config = dict(
    d_model=512,
    vocab_size=8192,
    norm='rmsnorm',
    tie_embeddings=False,
    lr=0.000847,
    grad_clip=1.0,
    decay_shape='sqrt',
    train_tokens=1605000000,
    steps=12246,
)
MLP neurons of a small language model. Each row is named by its layer, matrix (gate and up: input weights) and neuron, and shows model dimensions 144-399. Each number is 128 + 32 x the weight over its row's rms, rounded and kept within 0 to 255. Numbers have three digits each. A neuron's up and down rows have the sign that makes its largest values positive.
Before each neuron's rows, "fires in" lists the words (lower case) most often at its 100 highest values on Wikipedia text that the model never trained on.

fires in: "he", "upon", "al"
L2.gate803:097095128131068152112098155067091142053138151114107152116148129133145130077126119147188137161137166196092067220117212090105184140143163139170165135156143123102129166081162143079092188121130165079176124133119112120146117045109111139156149102110165045119085130145119127095117137097162120181095136103111088058117166122183155127120156098106137112187088141140138174123089149158127118122098099104141140206148118171106145134132129120135177116109121131104115115116140118177115183115154103133148138100128084119130118152151106119113177093175103138152137128081126156162183168175085137145139161176143100155152118133168127155160220096130109143151080095096124127107131157167124079087173176171161197131138139108046048110134178106109174141122100111131129069147149135107097205147139089
L2.up803:114069128157112128117158161128126091077115183174136177130134105070155159074119117111107110142100139152062093129160148092117154109112199125147121129157184127147133167124130120121126167132114169105133144116144047106158108116114125083126108093141158085109088141174151156108126106118135092150092146177096105106096136155163187118134055036096100147140104138180086147148089066139138147163122117149136136128128178123130157178103097151138108115162128168130134158112152158118197141159120109107123085075145129121159083143108154184150095103139106119149128095105167129159097084200133181111159063172086149157113059074123194111099174141135108130135109132136169083153130183121118120015169127113120162139128102083161106106143108139114170128150152086099105095164142160101066160121133081

fires in: "launched", "across", "student", "16", "its", "score"
L2.gate383:125125112131145108114184085094089107124101143100189120118142142146131128148148161165094082149065092091163121122128089137137120143107156142095183134114113140136111124183171155105097146120101142082134139140142073155065112128194107152155148086178099115142178102117117112141146110161124125172142114097166118136122160138144190192141155124103169100053101122116128100165120152089137081190145148139114148155128111067127152107093176165157135170059119102143113160128133177067149121093131125107157068110105121142109170034077053140096116104158072113160109107160145125115159087109124135070154178114096166131100126116106107136120165105120174117035139121165089122182148102117118102073078100173053129134126113200102153129146135081132141141182100147080126171154139128092109109134201129
L2.up383:074087149112099104095095114069137127141121125103124129131157143129083098082066072168127132182150088122130084059125148102132067142085178172085167140157119124062101133080125149107131160144202158060159094157157084111113148110182174168219130194156158111162202159114116170095195089105136128119130159088118140143100172112088162104086121071167191123094123110155155142124124116144165168130146155141128158163125138118112162132089166085113132110098069091151132173142133140135088141099137143103141115113077106139099162156124099109111161104193097132167070068137114123169160122131116109119076226150065076171103176113077114126110083130094142144118062103099123132166084108083147098120181139108152105141140171138119148142142175091140147140172079118104115142086126138130123153144122156

fires in: "from", "of", "mighty", "greenwich"
L2.gate564:174114150078141140109169134167117072098121179126134151119171180186156115134201097123086071196066180121048137142162132156134112152100150121013137165142191127077115083152108080138084127161150106101110144115084094119111155128112117131114110127140139152129154214091090157089171140117126120101140127127136115167200102132115075127129105145125075128127131105144138151129136181163097133127078149146134151169180106073135132120101155104134125119135089165106171166148126150138108088125166161143116160110134215153127156113155168137063151093120140150112158122144103122106180151180105129128112142110107121129178157115143104131109130190133095107178157146121184120146113146204106073178135073119111159170132122126144075141111123122148085101175161119147148188150147089146103103127132090
L2.up564:168139123096153091057167159124128132137111094165132153121089145194145023163171114110162125104098181113143113170182120122117072148086104046148137121134105111113154148094093141135148164098146121095174171129141093174144073161105128171140132114168133145091104128111131149160157185094105092150100154128128084128078100113093112113126154123127100143125105157154092189095142143146074192139144142133112089087125139167113150139150137132105161098252128139133134152138107073096122124135175102163127132120046188154148180134193158112125153110111133142157172119105143131139134117112095114132172114115146115129130097128191150161132152065115106144204139137089146139153086140162085089088130129129068167124180107097144118093145145124130140081168148107124169131153165106147103135148153142

fires in: "december", "said", "november", "l", "admitted", "adapted"
L2.gate1163:166135132130123152126101074111084161143137092120140093105147151104116134174117174112146198171108100155127142109139146171112095148105165086120084180173105107184071138133094120154116107102145166134204152152137128104097114167137168084151155142129084116172156125186089089226121195083128079198123148136112151118168184107145072093029160181120152150128123101163082153142135159093141119102153134145169130107160094107110137184135194073126173114184151104111107139152122101085150138141110146137114093149150091104118108171087046066074074106135194123136118109168151145148074099097117142076139188151153152181066120146090148086128091086101134048158154138127141118148057097184195104063177067148151165157127143113085149113094105103102153153145105076142111131102099150095106115161156071
L2.up1163:073131161104145124103061130165061141107166126097113146053136116142108119095116150153165128115108096130207098104128119089165142122105107122149102162153161107066094119170137143119082124111196068083130103143138119113142123109132153179103191135112118140107127087108157128113087104104126130080130140154165175066095172102072099135157188144087191131193168132118104144143117095144113192138105158088188149123095117149176157164131120145087134134126132086141127120153114098145094118189128101139170065055138153094126120117121055076163166132145114148174139070082160119094214085103133133099154125121127172160129154158130106140081130133105130152130119061190172131160097151087130137099148100072165139123143086171174143140142102149126063139161173148157102105140158104115150055153142126

fires in: "july", "you", "britain", "hard", "december"
L2.gate1135:100162102124054095086080141147180119122159164106158163110123170123083155060115135141156123127194067103153159121161093138214139204087127156149123126149072082115143093052111100115181127136100100158150125140094122123162137189131072169110141079102136149113125145140137175137114183150089152120112137110133114095082122138072113170106146133123160168114146089165147082113087107191060135104173131167131126098203154149172089174162116100076132126173110105156065159118158141133163172137061140118140131133166076104088148104084151161105111078116191122171088119086097104102199142108140160145084107092169100085154132139138132128107116138143147082129085152151103127117148124126091178129191124115131067102130085149144101094133172135148124133087103134180134121100117134128107096170128111
L2.up1135:186112163143125151130167153130062139121105145147209106089120128159110165083172047163152136169142129144086184157132123100162117085081106147141125131154112142131161116126141166125145125104113132097127098131118082137162110159149124139090137140119103052139111182161045135159109145146099113124133163167111135111086121174197103227161130133166176107154173111154151186142157143122131080126155120109148127140108101111177137124090045063121127089120129136127112156132188180120072172134109125115136129132162130195101175155096102134055091097093153146109101191120119111103127139099138163124110153115139152103125096182099140141085106076115116080134137125105068158102129133149146175183126057134140123131100101090148155105158100112132131124095128097060087111140140134099109121114104107

fires in: "born", "000", "sydney", "association", "support"
L2.gate811:083110149141121158127076098157114103134038162143197089107127132120114138179162097100135178135144173150126107135204107164108134135165176133167149179112104142193076130068095119105140127120136096115081141137216173100113143121124117161145125131129103175161172086145129116114106146100179104115161182106129125182122121088111109114057158200168128070127139125160177092113111148200091165093074107107160175105093110097156171181200112164137084092160163131143157071139126092154155117080130167100160177160092181104136125107145111050094156171106112190143142069114137142159118100166118098103087145111116138142137119168143057098164177151104106076126060145128113154125117137063119194115108158127088161114143116132201090138116208156158090164118147172041177109120134137204167121102091129
L2.up811:155098084144161112078148114167132171126129124134129144107144144148144135148119123162150140144141140103168187116113122085150100096055149153150125152111101149161091148120098153183161147100172138181165104129112143177146124112111191109122160196098124172097144151121114129135104124107080158165159115135122143113160096166193164142137148160120124092057119067096124096122095132124095111161111102130146092075068188150090049177118128094079105139102146109123122171079096106121147139115142181104112133128124116121136168150106149101089143120109133098169092072171199141128129092156053099121146112126122058177077116134115117126124122126079094117126155100174170086165031165144114120090056059133131142134118157078149089108081094126148103062142150165156102143102119087184173125106062054

fires in: "following", "ulliott", "racing", "toll", "required"
L2.gate632:163151131124147178149151115085128123130158071135133123163138189086120188116101104158148088108142126140129053080129129130149204121051146153158119106146145174092071128073154091144142157115113161075132166108163164160111109120145140143124137109113140104083128087159159086111118153137104049123147131124129154174108149133153176137181125129145131162168163058114145103086134076142121204093137168143094159136117152149100121160135148110136064141092145182150096128124133163125147100163123128135176126132157165126114131104184068135064144130175195104119104151106189157134111128115104097134133166122139126087143165107176166135128106148120098059180061098097151120165104111164172091047213123158160129160122067128075135148106102141164087101176157099141182110116122092111142098081115081
L2.up632:121149090168101135112155154133097107119181089139127124103087130143153108104141143116118128148079104111169102145111137131101122099154152121121104164096131208079081215091143109151162149099156141089127115155171140121087126122103138104112128119091137129146131088093165169151102119093109159161135187176163102161147139212153164195150093125183117120161133068065150120152140104189141149093159168140149167140150150068118152134147154134135103111076140115108155120131128139174070151086141049171133116129148176168128175096155063118060146120078129131135143161122128138095108104180148142115183091163095118128164065127120136119127108101107172133139141125163149071091102174099102088135139136100193161135105138081107139186102120145142120133110174102112191100126094129188101138126111103

fires in: "have", "series", "brick", "swedish", "space", "czech"
L2.gate869:147136095150063119089153137114158155184112151136139143042094131153094072080063162079165118101157082135116139131152170115098121119116097059090168137106167162112125133215072137107108178161135132090165157113167147130138169128180141110138171138112091068172118177122159111093092105169124148179130160126180056117146150063152166120151073127170121157150134115124092135162139100169144135173186162086091150188154140134124119136127113116117141175131159105158139131086148140134060098094174130167146115135144140178144086131145067139100095103123068037098122129145111145140157115081171119097134134132130109135124167150057159130111083085131132109139084130170181068177153116149105124163083145093140135137138159183115177118164193100097108165131075133148146133133134178095144107138102149
L2.up869:116155087154062144087120150149198112171093116078179146107168108173155093107076136080135115157160116142119115125127119140109142087139139054116129151111115140165129090202074145132115149150136146117135133166069140115090164156109121130186145166142150119137127171162097110128113131112172111184122129131166076115115171104148189084142026121131111145107139146171123191199093129159066112135157154117139157159166109135088139075127115113099112118133151127147138100068199091134156111142169095096164092139129112150123071081191106169112134097117093105146127072136122127135154148113129112073146130131124051179159164129079140132090177141132081110170118137144171099167081095069118087063071116154104097120114171142166131111170163108054141148116068109148161187110144149158128186148117129

fires in: "cass", "6", "films", "father", "shot"
L2.gate782:149156139093059128086156166117153096118111112132134115181128084139184095145148102119154136124121115083153092142147111102100124081088193092088164110165168143118171071147163084159152130148121132194108077221144083159120149164106084036190124151177100105087092156131105120111075129177119142114116141147167161133085099170171105126139183157174144101155071096168151165133142080082111149211097145163129077086137068157110178098070097138204116156133139120090163087120136140095133109127127098179086136135126112158119119127092168125047089145206193072113142192112158141108143137138120095119126108081146136099115132121145143131097135127138106144133215159120132133154185193137076163159088151143142090114106137162130088141149138106119111071104123100171122102102190121123140130127150160
L2.up782:123160148150136198117110129107141169123146143090147152096121115140072105171090138082096189174158182114141152156151174159146115128084211162084130173148126114106117104096161078130114086128101154158164086101102153107157083103113109150066201143143154120140103073183072160148137077080134118126112099106109106105140145177163122079098100086158076093150079108140141161189119123166163099123099115111112113080141104122174127176142129122218057124092129171128101108145153114127120142151109163114074127126068182134117119107153111073137146207116179153201095111116079080195100081114124072136167087112159066119140115074155102105118099092133088097139092198142174057139167135143150148170085181115142202166083098142112100130131087094103139040102126100128121100130164140085174082111102128

fires in: "all", "bronze", "team", "silver", "gold"
L5.gate755:190138093124161080103143123162095110118110112154116040117126158124085122095161148120086175115169092138103130127115130117142111156192147110118165099140121125145141172118140169158104126199186111119198109093168104136142198083169124084122167165170116131109150090119149152091193092151162103126123168111117131115166157136131110102112190122202142071151168127132130133131140122150136173155104164102049160143156064132118139086109149136151139149128147117154150152148146109131110162138103089125137107197129093130093205139226120142094117094094149096148100089139134182165139149100198175151164138090104103122106170194119152146160111122117123117147104157137110174088110122219075083103179129120124193115145162108072130123119109069125164105182173132120180171137112082132103173127100120
L5.up755:158133090111106071145110081090092160105141154192161054126150110169164123094143100085095191156170128079115153122155167137111124151154134109134162135107140112104132135145118172116118173173128118127183084091137126147126141113123150148109107131107110167125149156096108162144148099142099116174104139138068117103154168118112060136117110110156120084152151098095114085146071146108132178164099168090037135114192078131171101078109149179139074087143089114130163179171145171122132122122146126160143143210159103124105117169122117169151141097160104137087120158155148151132155171145162146056165149100068159084115112138121178088162139154152136115131148108157187149069088125114109143128171112145151123145109115119183183100084119132179167113096129163152129163113105110147130163166128129

fires in: "by", "monte", "bydo", "distributed", "when"
L2.gate1056:171107110160155156113163162105136153151106125095159114048167177172135100151135068149089106113152163115150138119136122109126201131142151183103148091142070102128157115186166169127152129102144093131148093158115070142097124217147152100184167071119085122165196180142062157125152154119144127104069142144137123162113149146075171149147109101120136120110122123134127125105106107129112124151114128144075082162160116147127165130078159119141125119138116106142165064068107117167125097106144078118166123155103141136133098106171078150171097142191206156142168055130121054094114081164081154144201110161135093170148140091136119131104139122070152145137162097121121113133082134149180157085132107136108132081071132127143117144188185147126167114069150126181147077118129122141116062165107202
L2.up1056:149137103125130127095125157109167180114119154083138120117176195152128092154173136106116151152133104182177151107108160136142092131083089137167158075140072075199110114145103130202152158067141149100144101149097088127088139158157083087170164082134103096150150117140081127178162179150152140093091137172164124166128189088086137172149121116160141156130175144132100156122130131061102171163102178137090143101130176097148143190109139123152140149183083081085127139082102125111066098088182141127130119140132194187123099165192052164125114194112143093140180121193115078107131075147078092141106120152094125130133154147092153159145179165130131140127124161091105119084156093137122142140124116176130135109083119091146068140154162155064149131129128165164168143039125145191102087120092178

fires in: "following", "august", "gladstone", "dress", "summer", "magazine"
L2.gate1285:096132115102112141080157156175166175132111127101147115077077140101120105168192146106085083078046154161133155097145235105073142138141172140137158156069107130138143131127157153149133115110094133139145170096115131164160066144147195156145171089115107148176099105107093134186084071118149122137091142138138120150201097158112084066088104133131147203070130141161135106052190037102228106150084169141130093105117091118123170155162130180103068147128098171098139096110130146179134173120113093044139154133120128107116113177089074136154142051125147146131106153075210112138120152112111129131138109132111104148137089140164141114122071098156139084109087117120123105125147082149179168136130126138165070147093137155130082098124145153151134100073107122140155146186177123087137155146133136
L2.up1285:056116122139093107093139151134101126140093255088096070088121121129114112066106066078133109149132111132161116197175191127115155122138199062150155100142091123141135115151135122189124132132091131122169105092127162136161087072156174114133159177104135140147105136096156105132161085131134147161129134182176126129103137113098062115111153068114162146048082109160126138077133104109121084093138090120126085087116131108129191168176150171137158151174154160152118175160136116150068196152109109122148149154193130147107132122150149164141158128157127147174105106130124202099133110098116176147187177124198147161114116129118100143188131103121094166117148107183112099120167118126170154130149148127092100083102146107182123179138128077166136127139155148139156100160136148063121067179140148

fires in: "general", "j", "august", "see"
L2.gate832:088138111124114056200135112171139091182125123103167183094130168113141131105141136180135141091142134144188074103170137104147125137160171122094165130179109118177154127138154101151111156145137118101109153103130084106147128102139158107108152116170146035124136099125094154066118074142109137109171084133100122146091097091129098129132094162207098102120148178160099091158134126124181140169120117144120150152139133168141119141093088153129069202136149066135118110158113117153188157144113152156092095107122125115102044118150160126166092098196164144125089134129167080111082100134125114096114121137116154153110175131110105161116115132094165186146113129165202138112201188152117137146116117082105131122116145131124141144138104133166151168131155156118126086129082166097102154098155134
L2.up832:089120094093107112159135102071109081129145144099160134125216164154060100142154112098161156075112133093147099154161182113077079155136154097159126142135136155149119129074182091093093146108122110070065158147131160130107158140130115115102095175147131114086092144109092162142063178187127165067070122040126141115138120159179107091137130085138144114101124159072098111149153188106129118104131115150128103105141110109120093173092099134085149137193210114129122104096137162159119051111154145081125105175102130127104076157117120155147196126107138147076084121040152097168080086080089145133125050126103072101152098108118112126156152147085110135185121134150149098114164165162089164086132139145135134193131136051186178147149145176157110124060154125100130104134128126116148140075125123

fires in: "place", "cookman", "league", "clay", "day", "váczi"
L7.gate715:073119166127127100156126126112086118111075114070110138129107112136148134118072059080114075114126077090121123107097108125169113158186143128132144130088123112159152075087126114091138075098138167075164136129106163070085224165056107073133125134196086157134133121208137083133090091100139206052102150095100100092142153101099102113117095147128123163123132127096130078121158121174157110145139114138128128083122178140093157136145140098146064167142115170153184109142139123138164151088088156149154128118167158142127135154111104177093157113184111132115077107135144126115055215084106091149148201140141087080146120138137118111100089150137134074112179113078192050105110138143080154175162139119090128103149183144136153111134159127099107086102135099080200203137133154115155162151239124
L7.up715:099117114129098092092155078105072135151108083123105111090103063100164122107088111083115155157109093127158169093151140172114143121143112112161198195158111131127114125000105073114122180148113144153135086131094130173146171214102114115115180133109069093169200081134128138124139112158103129079153100113161107152050125124173131112108166166127087147090165129115133134089097143107128137145088090066121063160153131099132164134151192136116149132089111097133145152076118116097106153101137140127145142144152097078128098101131201127129154109148123119131123126081120127070117120123141117191133160103150129084119127174147144143108138155097182164114145255122112130088100099123100184137147088160088173147074128112143130142088103109135098137106197143158098140148100142107141100173108115

fires in: "also"
L2.gate1336:146148122130137105108064177128154100158175137084081149126155145187172133108110057101131087125091142116117114153143116141035099140140079157164088087113081145116101071126062137105174137134174065143123112161145181143115152170107103131132178107137165088139195137206138109160085077096068120174198129076082112131155107142129090166089095081102091136146098148181144108100147102163120135143109155129134127137161089151115124069156156081089140124083153162110123076132090132112150120144148159148149120130144103116139133161095195130110163107158143137154162120113111132173139128055139122111075174116077150119116101139140080113167144119127123095189112074083129185159131113118112124120171126142156161131201162095151060134079135105094121089159120128122117119081139122136166134079084097
L2.up1336:104141101113142156124099097104127145134146137147152026110112144100070135089128127113116145150066158202122089144154164124191175192079159125158135151221202137063151154131162108138094080130128134124075104107066222118056121153146114132182115126115100129112071098086090093179104140107123131134118160150072140148086104070185176154125116123075104096176161166119112142061115084138125154160186044081087075097126156099211131125103090155139163101166123117111107183164121173127139063136116114155114125068136102153146121101201181141151166103123180121135098128135136094130131077182106131126155088121150139081164093107111169113140126086114080131174156117115079155146105091124144172157192139151102084134076115137135135127076138092104097102119152080077119125149122109185123140188112140

fires in: "de", "will", "harrington", "washington", "financial"
L2.gate827:161132151090142143132130116159106191126172140140126136093095213113184090149111168100128092176146127225098133111140112108149098125083148185097119162110116102218075060177148113071076115105134139070151079121101044085101099167096152135074161129155144124161125139114102071066154084090133110166095164181164170124133131131118179124127170136098117171144088105137172131111150143141056079094115113142157075159165121052129127182138104103165101083091113142123115135101174086114136077113100172164108178131125196104133174116080162162131142112126085131121164203130107158164084148130121077069158102159128139079120137128105127147150161118147098153086166111056150103137088155095162085150127136128108075113184168134104203109097111102179129123068157169204167119108179153107151127212112093
L2.up827:185102064118120072083158128090126164192075151165135136136092140130139143124174127135136096140109144098155144096145116196152108125163164144060165043086215173125085109150125109134138142152171164168120169094113096139181130065079174146104083150166103136147144111165109152095162118129197105130114165165150130156162125142104100105133144097163122158154116189086132092148098169152141122092068141175107125070205104121080110096130110095151140136087113149093123141141162110099137059118146108146178073181147149153081193121063223107168144132178161115123158138125093167111126148132168150097115168157127132125120140137098087066127073130146170152137154138132126120143109190110118109101087085134061152107131106104134137131101132130164161086185078129133144133124093177145094124206138158

fires in: "she", "real"
L2.gate314:144122130126125111177128098116139148118108171189116132144136155116111137112139131118087126164167170198131083159147120112171102094116160174157200145139115165126131137058090072091157108116167121161115160103129125140105125086124194110108120145114112177085145141090172121138158130074153084152089095123081118102141184162174164128118125130165137114112081129146135155127210122123115060138072048119122128111132103103215097132123070120086148116102123124133095108076060158129168111070092114128134120131133158086156126148124106190077133133150084116169076139127116131135127169061129137077125177112131085164122113125103077114139135194145084048136089178114166183106081110152141077090109081183086133112153129151063058079098167120145073091127154150225122098159115102087173081173089140
L2.up314:119090129098138118045190123152115117086139098144100104094119108151137124174110151175146158116183099098220101122144156101123131178096135086135104124132140101122144084124153110111075138092091090095163147146161146163088136092095160104112115080106135100099145108076045140071036105111190123142166127138123115109124134189143061097150090101127109096165134132129175137100122068127104157161106126172076141141088122063133131177115167141139137131150134107168108136075176109066146112173087099132099129117071209132139054150136158126143143094197088104085065111121159123109128148196102106188155057116133174082154177100123104110180147155122098106135071102187151105119193083139101135154103093167136148132112166172132156143169130106127118121138145117128145122139157135159140175086190108

fires in: "38", "39", "41", "she", "35", "37"
L2.gate1050:155104100129184134109082144099068146145152151164151114129165159170121115175113126172127155126069116154159098160137109182146165083177140103123107131139201096176155118185102142133127189121100124103156095153142100098117129108141060122086113109066145087110046075102066149166070123112165136111091132111196101161168082089098075136119149134146168112087126150116060149104143184147106133114094153134152136057152126156145142091135149146161069109165181143176119177135182133164116113178156148109197123141159114148085095121101080130094163179086169192150153119155100064096164139150140092077099144133145139167135122125123093103143154105089120077154147112183170179162062124128158108124161102070159218130146139103128197132120122136122110134134102136119145153131103123123145111064146107
L2.up1050:128148105105130081102102102163167106130105138063141141096168125133157094120105162135099070123103146097187110150108091149135114138145146127129183163154111118075104109170112089101117084114118169106101125152137123125109086134129118149106076105173081128119061122102125152147078138106117160156166137201138145163163168126120112154072061095175175124141117133171106156099143143144139141135127099132142152078162054174158112150125202131159134109107078169127128126104146096147149149093159157022148115118132150118143077129142195120163097181063117198154156167130126155096200143203123089148159168097146118200097118086121136081152185124110129118097110016168129158149124111125177123118081168113112112129100120149159145120188099167085132129132103104094123084141119150137128116148165128

fires in: "until", "form", "sr", "known", "night", "formally"
L2.gate179:121141127141139097128083113117154095047114128167088125115068095140124128085196106110094159147152154108081134103123087149167141130116159166136135069148125093101162162128141130100134119089121194000117122147159155177106139112126069146200070046133159111132144153141120156118110152122064097043152074115200098090119130121158127124139102103099097076145135180141116123160117142104138180148147092121094140150134169096146157104145061177094085115123088135145067081082132156099206138085100118086113120172168131091147106183103159097148104139127113147136148151106127136142108130136157154102132131149084137130128160157151124110129089113157103197143161220073119122146196147109118140140145071178180134190105120075112117066089160110093103136120159106119086164093050099105149142136174110
L2.up179:115157151140117113171106124119145170061078067171150160134066098121129202102114087080080184113155101134073154096115160107188114112123120119153188145113094121103133172133136143065097099115082164049151132059117161143099074170118098132173074081134124100062132119135140144085172163096165131114112154132175132153134113152151104145106136125157066122118134190131128161136132106095142153082163115200125121091123174121172182176136144156113112155096124100105083114105134096095140108100094093147139233157136141174140145145172169103090094143125109100096111156154114107144135137160173176126090181172138116157097178174115114126213078190154125223181193158137131044150124123167112176055169121164210095137158159111147092118121145133119142135071109034139083138114140159145109131141079108

fires in: "found", "4", "at", "founding", "ind"
L2.gate546:090115126103116138060151109146117111112133157164163157109150070142162128126120135092162132123147088098111091146056101067128169133110163108139131091138108155107108120126115141092165166096109145194152160160164156161092138132100125156094125098170085186052134105117098155173156088095089116100139122160101169112159104175139144116095119159094080133137136138088111123163103117119117164149086138085169171128053128087106087125172113160106138102125177137107057172103131137066102090118092086127076092161098184106172096043156160166129126120131123054151122141158134167102128089130091103154104118080157113159142121162070078102172094135213138104155149137161161080127122151143115143105096142146072134116145148152112157141178101122149075146146154145093176121129176134120148137166113231
L2.up546:123113081128145148082174123134107117162155090150133174090109142116114192132141095121147150132102113120191078163104093138142125034145186127098115118127194140100134158107120149096167082145116116095111164072097071106125167163118109093056088161110068148153121128196158118098141086099125102151114111158078119076151133112135114080164143157118058160087114171109146084120110095136125184108136100165094099154076161097109165126101147150147109139202167147109104121147162071161187093188107104179131144108061114100070163192112148138114123119172119167101137162140172051091067137120090114132129104137131061174093132104149125130160123129121184051100087194110142110063112129130093147138122181096094109172118113124075031122148167138205170096110152158132153175150077107091111136125137120

fires in: "new", "gold", "chair", "hair", "nair"
L2.gate699:142141100092160167167057104168115158086100162070117100100125098167117152150115130095172154114185142122155063127125154152076117123128101102108120100082134152150149176143121140145133118197207080158107147125153141093159124156117110147085101186133086109111089152120155116166138091153184152107075184095172147191186144144119089124148178059088156130138095052144128111028143070123162085125179174100180137103032109138124122103073097150128149096176123109125155092132112053157093128180184116059088150174094118153128135148150111099106123077107105193077141124109194132121108115106169162163156124118155108096174121118149135129139127068086174146164081126019091123187146141156108093132078129095082085134108074158167173146109187104078086083152120102078102160128168145121143105109142175
L2.up699:167123158119156121133124082138135184115135122126099150101097138111130157080149144087067170145098202104146199203129122123108091091082160086145107082176126152114130123138171059088192111119084189150146101091105125152082160085148053155144151119157167182060173095142070135062144146120111099133125143122153162096164073097100099094111186148129080107178098117095183110067140103084060113125113091137177155168119172114167133153102127050085108122164103157123096152131111133188120141155095095116115160153180099147161097112167133083121136216189107069120152175149140161141208122152131143078130097160150127148142130085110095076091104077113137210140155118165144089095184124134125058144126121116191151106169122152119113121159142126157116107119134149113070136161099167108200164096177120

fires in: "episodes", "total", "days", "notes", "31", "episode"
L5.gate1004:100131141075173090122146122051145157064173161204107084136115108138071123129138111140167163097111178123144166072149063160107122151104143055152153066166122136109147084100080170173138115101112177101166107120139110124136102233156114130107096153131058135131170104108148139135133080126094160085110107133143094185167133126115110110132113189148122107129146131149167143133207126123148115073150153082080092125116108117149138133163143167152100133150163151058117117182103101151121112145086113149106202119141159042125128116095113137101074103079131140103043142155132138186121175094180088094119162162113097088148114165097097121153082112149134166174093165142166160121137108100164171099124129097038150117115113132105144110200182146136133112120143122103134169067118145130132128081178100
L5.up1004:115130129092095119116104126104198136150201146151185061113161180117089164125168143066192135150076158161165121081118092174172068119137089089172083135134124139152136146108130160153181176150124124121168153149111116144149146150131111104045124152143128147154086128147120133186167168128079159081101108059133158115153165095141191088122135122112072138111099141156169121119132156066111075085152158068076078110155078156156129121151082145114067137153188141083138098161125142143059112085123131066158182108105069136154158114132118209155104111133058127123078129136187154117071192123153103112124141149130140099163107151150106171150094108170130041177125131104187163103113130135132111122079174110116159137144080083073138145160085141151129134113122176120108127073097229121160092136136123

fires in: "world", "force", "canada", "toll", "later", "des"
L2.gate746:180114113060147133093087063179189159085160168125121140094086099160121140133135109147141157120184117090085105155135113130140148079100184071120116128144074142102057112086137083133073130176073156122168165057122122123115166149126092130093133099062137158064109083138144079128031166077157124127140085082122156157106125048133110082143106139176087094133115132141187138185126116101146090149181181100202145120215121132133183074100117202096082123122133110176167102127224127117165135160110129098178073117098103050124082134123127096078132134216102131132140122129092120153138135149132133157106100058153138114104166081068091148144116180167118129118133172152123142135159131151124158069130174118122145174115127131141119144102176082117082121130075145191168135112129059180112093154106095
L2.up746:166101116103106116095108163142148139100082129148051104127104134157127140095115171104148127115126104142128161170119098163125151082181156121113123141162129132129085069113132113045093127168127160126194116075075090096184106153122087132086105089170144146118066124090104116144075104156110124129162115138100140155103117098111083163121088118171154094131170166186129102172093119087188145098082170152142161181123105158153210090064146108097119158146152080131092108131153113129148085170114092092129122163109108127106191067155113184115102139120088106190122119158104083101114127122173116136109128100162067141088191106183145146151111167127145111176130119110147155131073111176065131076110143107135131111096083183119125112103103146166090126107147130125161078114176120160125107131096130

fires in: "called", "began", "started", "2025", "black"
L2.gate382:143153150158150087076115160108149163141149164140136162131109127100163061166188120162126187150109131127169094104115125145128130156123174113072121139134145142113159130158129145133144190131120025066130133147195109134108099131167098164110157151125088128097068115064136086092142090137144091072083139142133094106111113064104154147086212089174125132137137109129140120077115136171139141149084125164121117119112106132114115148103123116111109112129136133085141134136123164169131146076101118058169147134126112087119162101078114145104134054143163144092155108106138155124123138136123191180098124168201108099152053146149074114164109109130142134127143056052131101141142133174085129130066149140075159119086099135149197093131162075120118179190085123102116157129141165143146095099144171
L2.up382:150140141147153136104124100129198110065098200141181144126147157102155087145116183139121091124100107184135191140086103136101174124131156105156112164165078150118196152109152097142200157082097131118169155075176159087103160147167139118144135175064144127110090109143110025142148074113214169098100169086111085107098081112129144121150104138147172129130049173086112109148090133135121147138145117186186185090128120115130092130108107141139132089132134089137132069114124137171217150169128180148144100143168133098158102164099095156055090140178188100121102148155125155139110167117142184138128076156184099117107165120127130122047106073098188157103127105151153089153153201171136109164105088069082110145130117130121161172166112125155191116138137149150153121131098163099150153118111160

fires in: "after", "following", "afternoon"
L2.gate238:160190156079119115038173111131119130086152104107111135141144106148094093069142085145131148098120176132097094118179139165155124143163170126137163178151170125086117139104102143111131070118110201121096169122160086101120141143115136214192165152159119127107142117166160113131148131186115174160138131139124139144174162143148151117108091110124156172135148111108137067143145105130127112120118109155109156099135079124081169158095165096157132132171134143146133203090146190145131141147187141100174156125169103111069149148089107133106184147089090137148121099127125164165139179103114123079193124112160111145149147143177141150132120175156113135175105112104093152124110139136138185123146160115117132144168090075127140096098148160085094125097127122144118090164115095058164153103184174
L2.up238:111140101126124076121078157086146234128131144137104128062065099174177140142084128111168152172093118189159046069097083098086090100117108146141095151103064112132127166080174159107145162162088103134089128166069117140172139108157178089132105116094112113065128156125107131142129129083171160043095163172101159149155130127122144119152136096195128156127076115121106152160171169125148185139169170177127133155167127105148151158160120136072122199105155199119124133137142111107120125147111067106178147146130143147112137114133186163129134120133117110133082117134120113144075133166119172151159128116175112162101081190164075125140123147170127145101101123164130108130129113100087116136095186139178116093112141122105139078094141091169079132173102127145093161144121093130132154122142133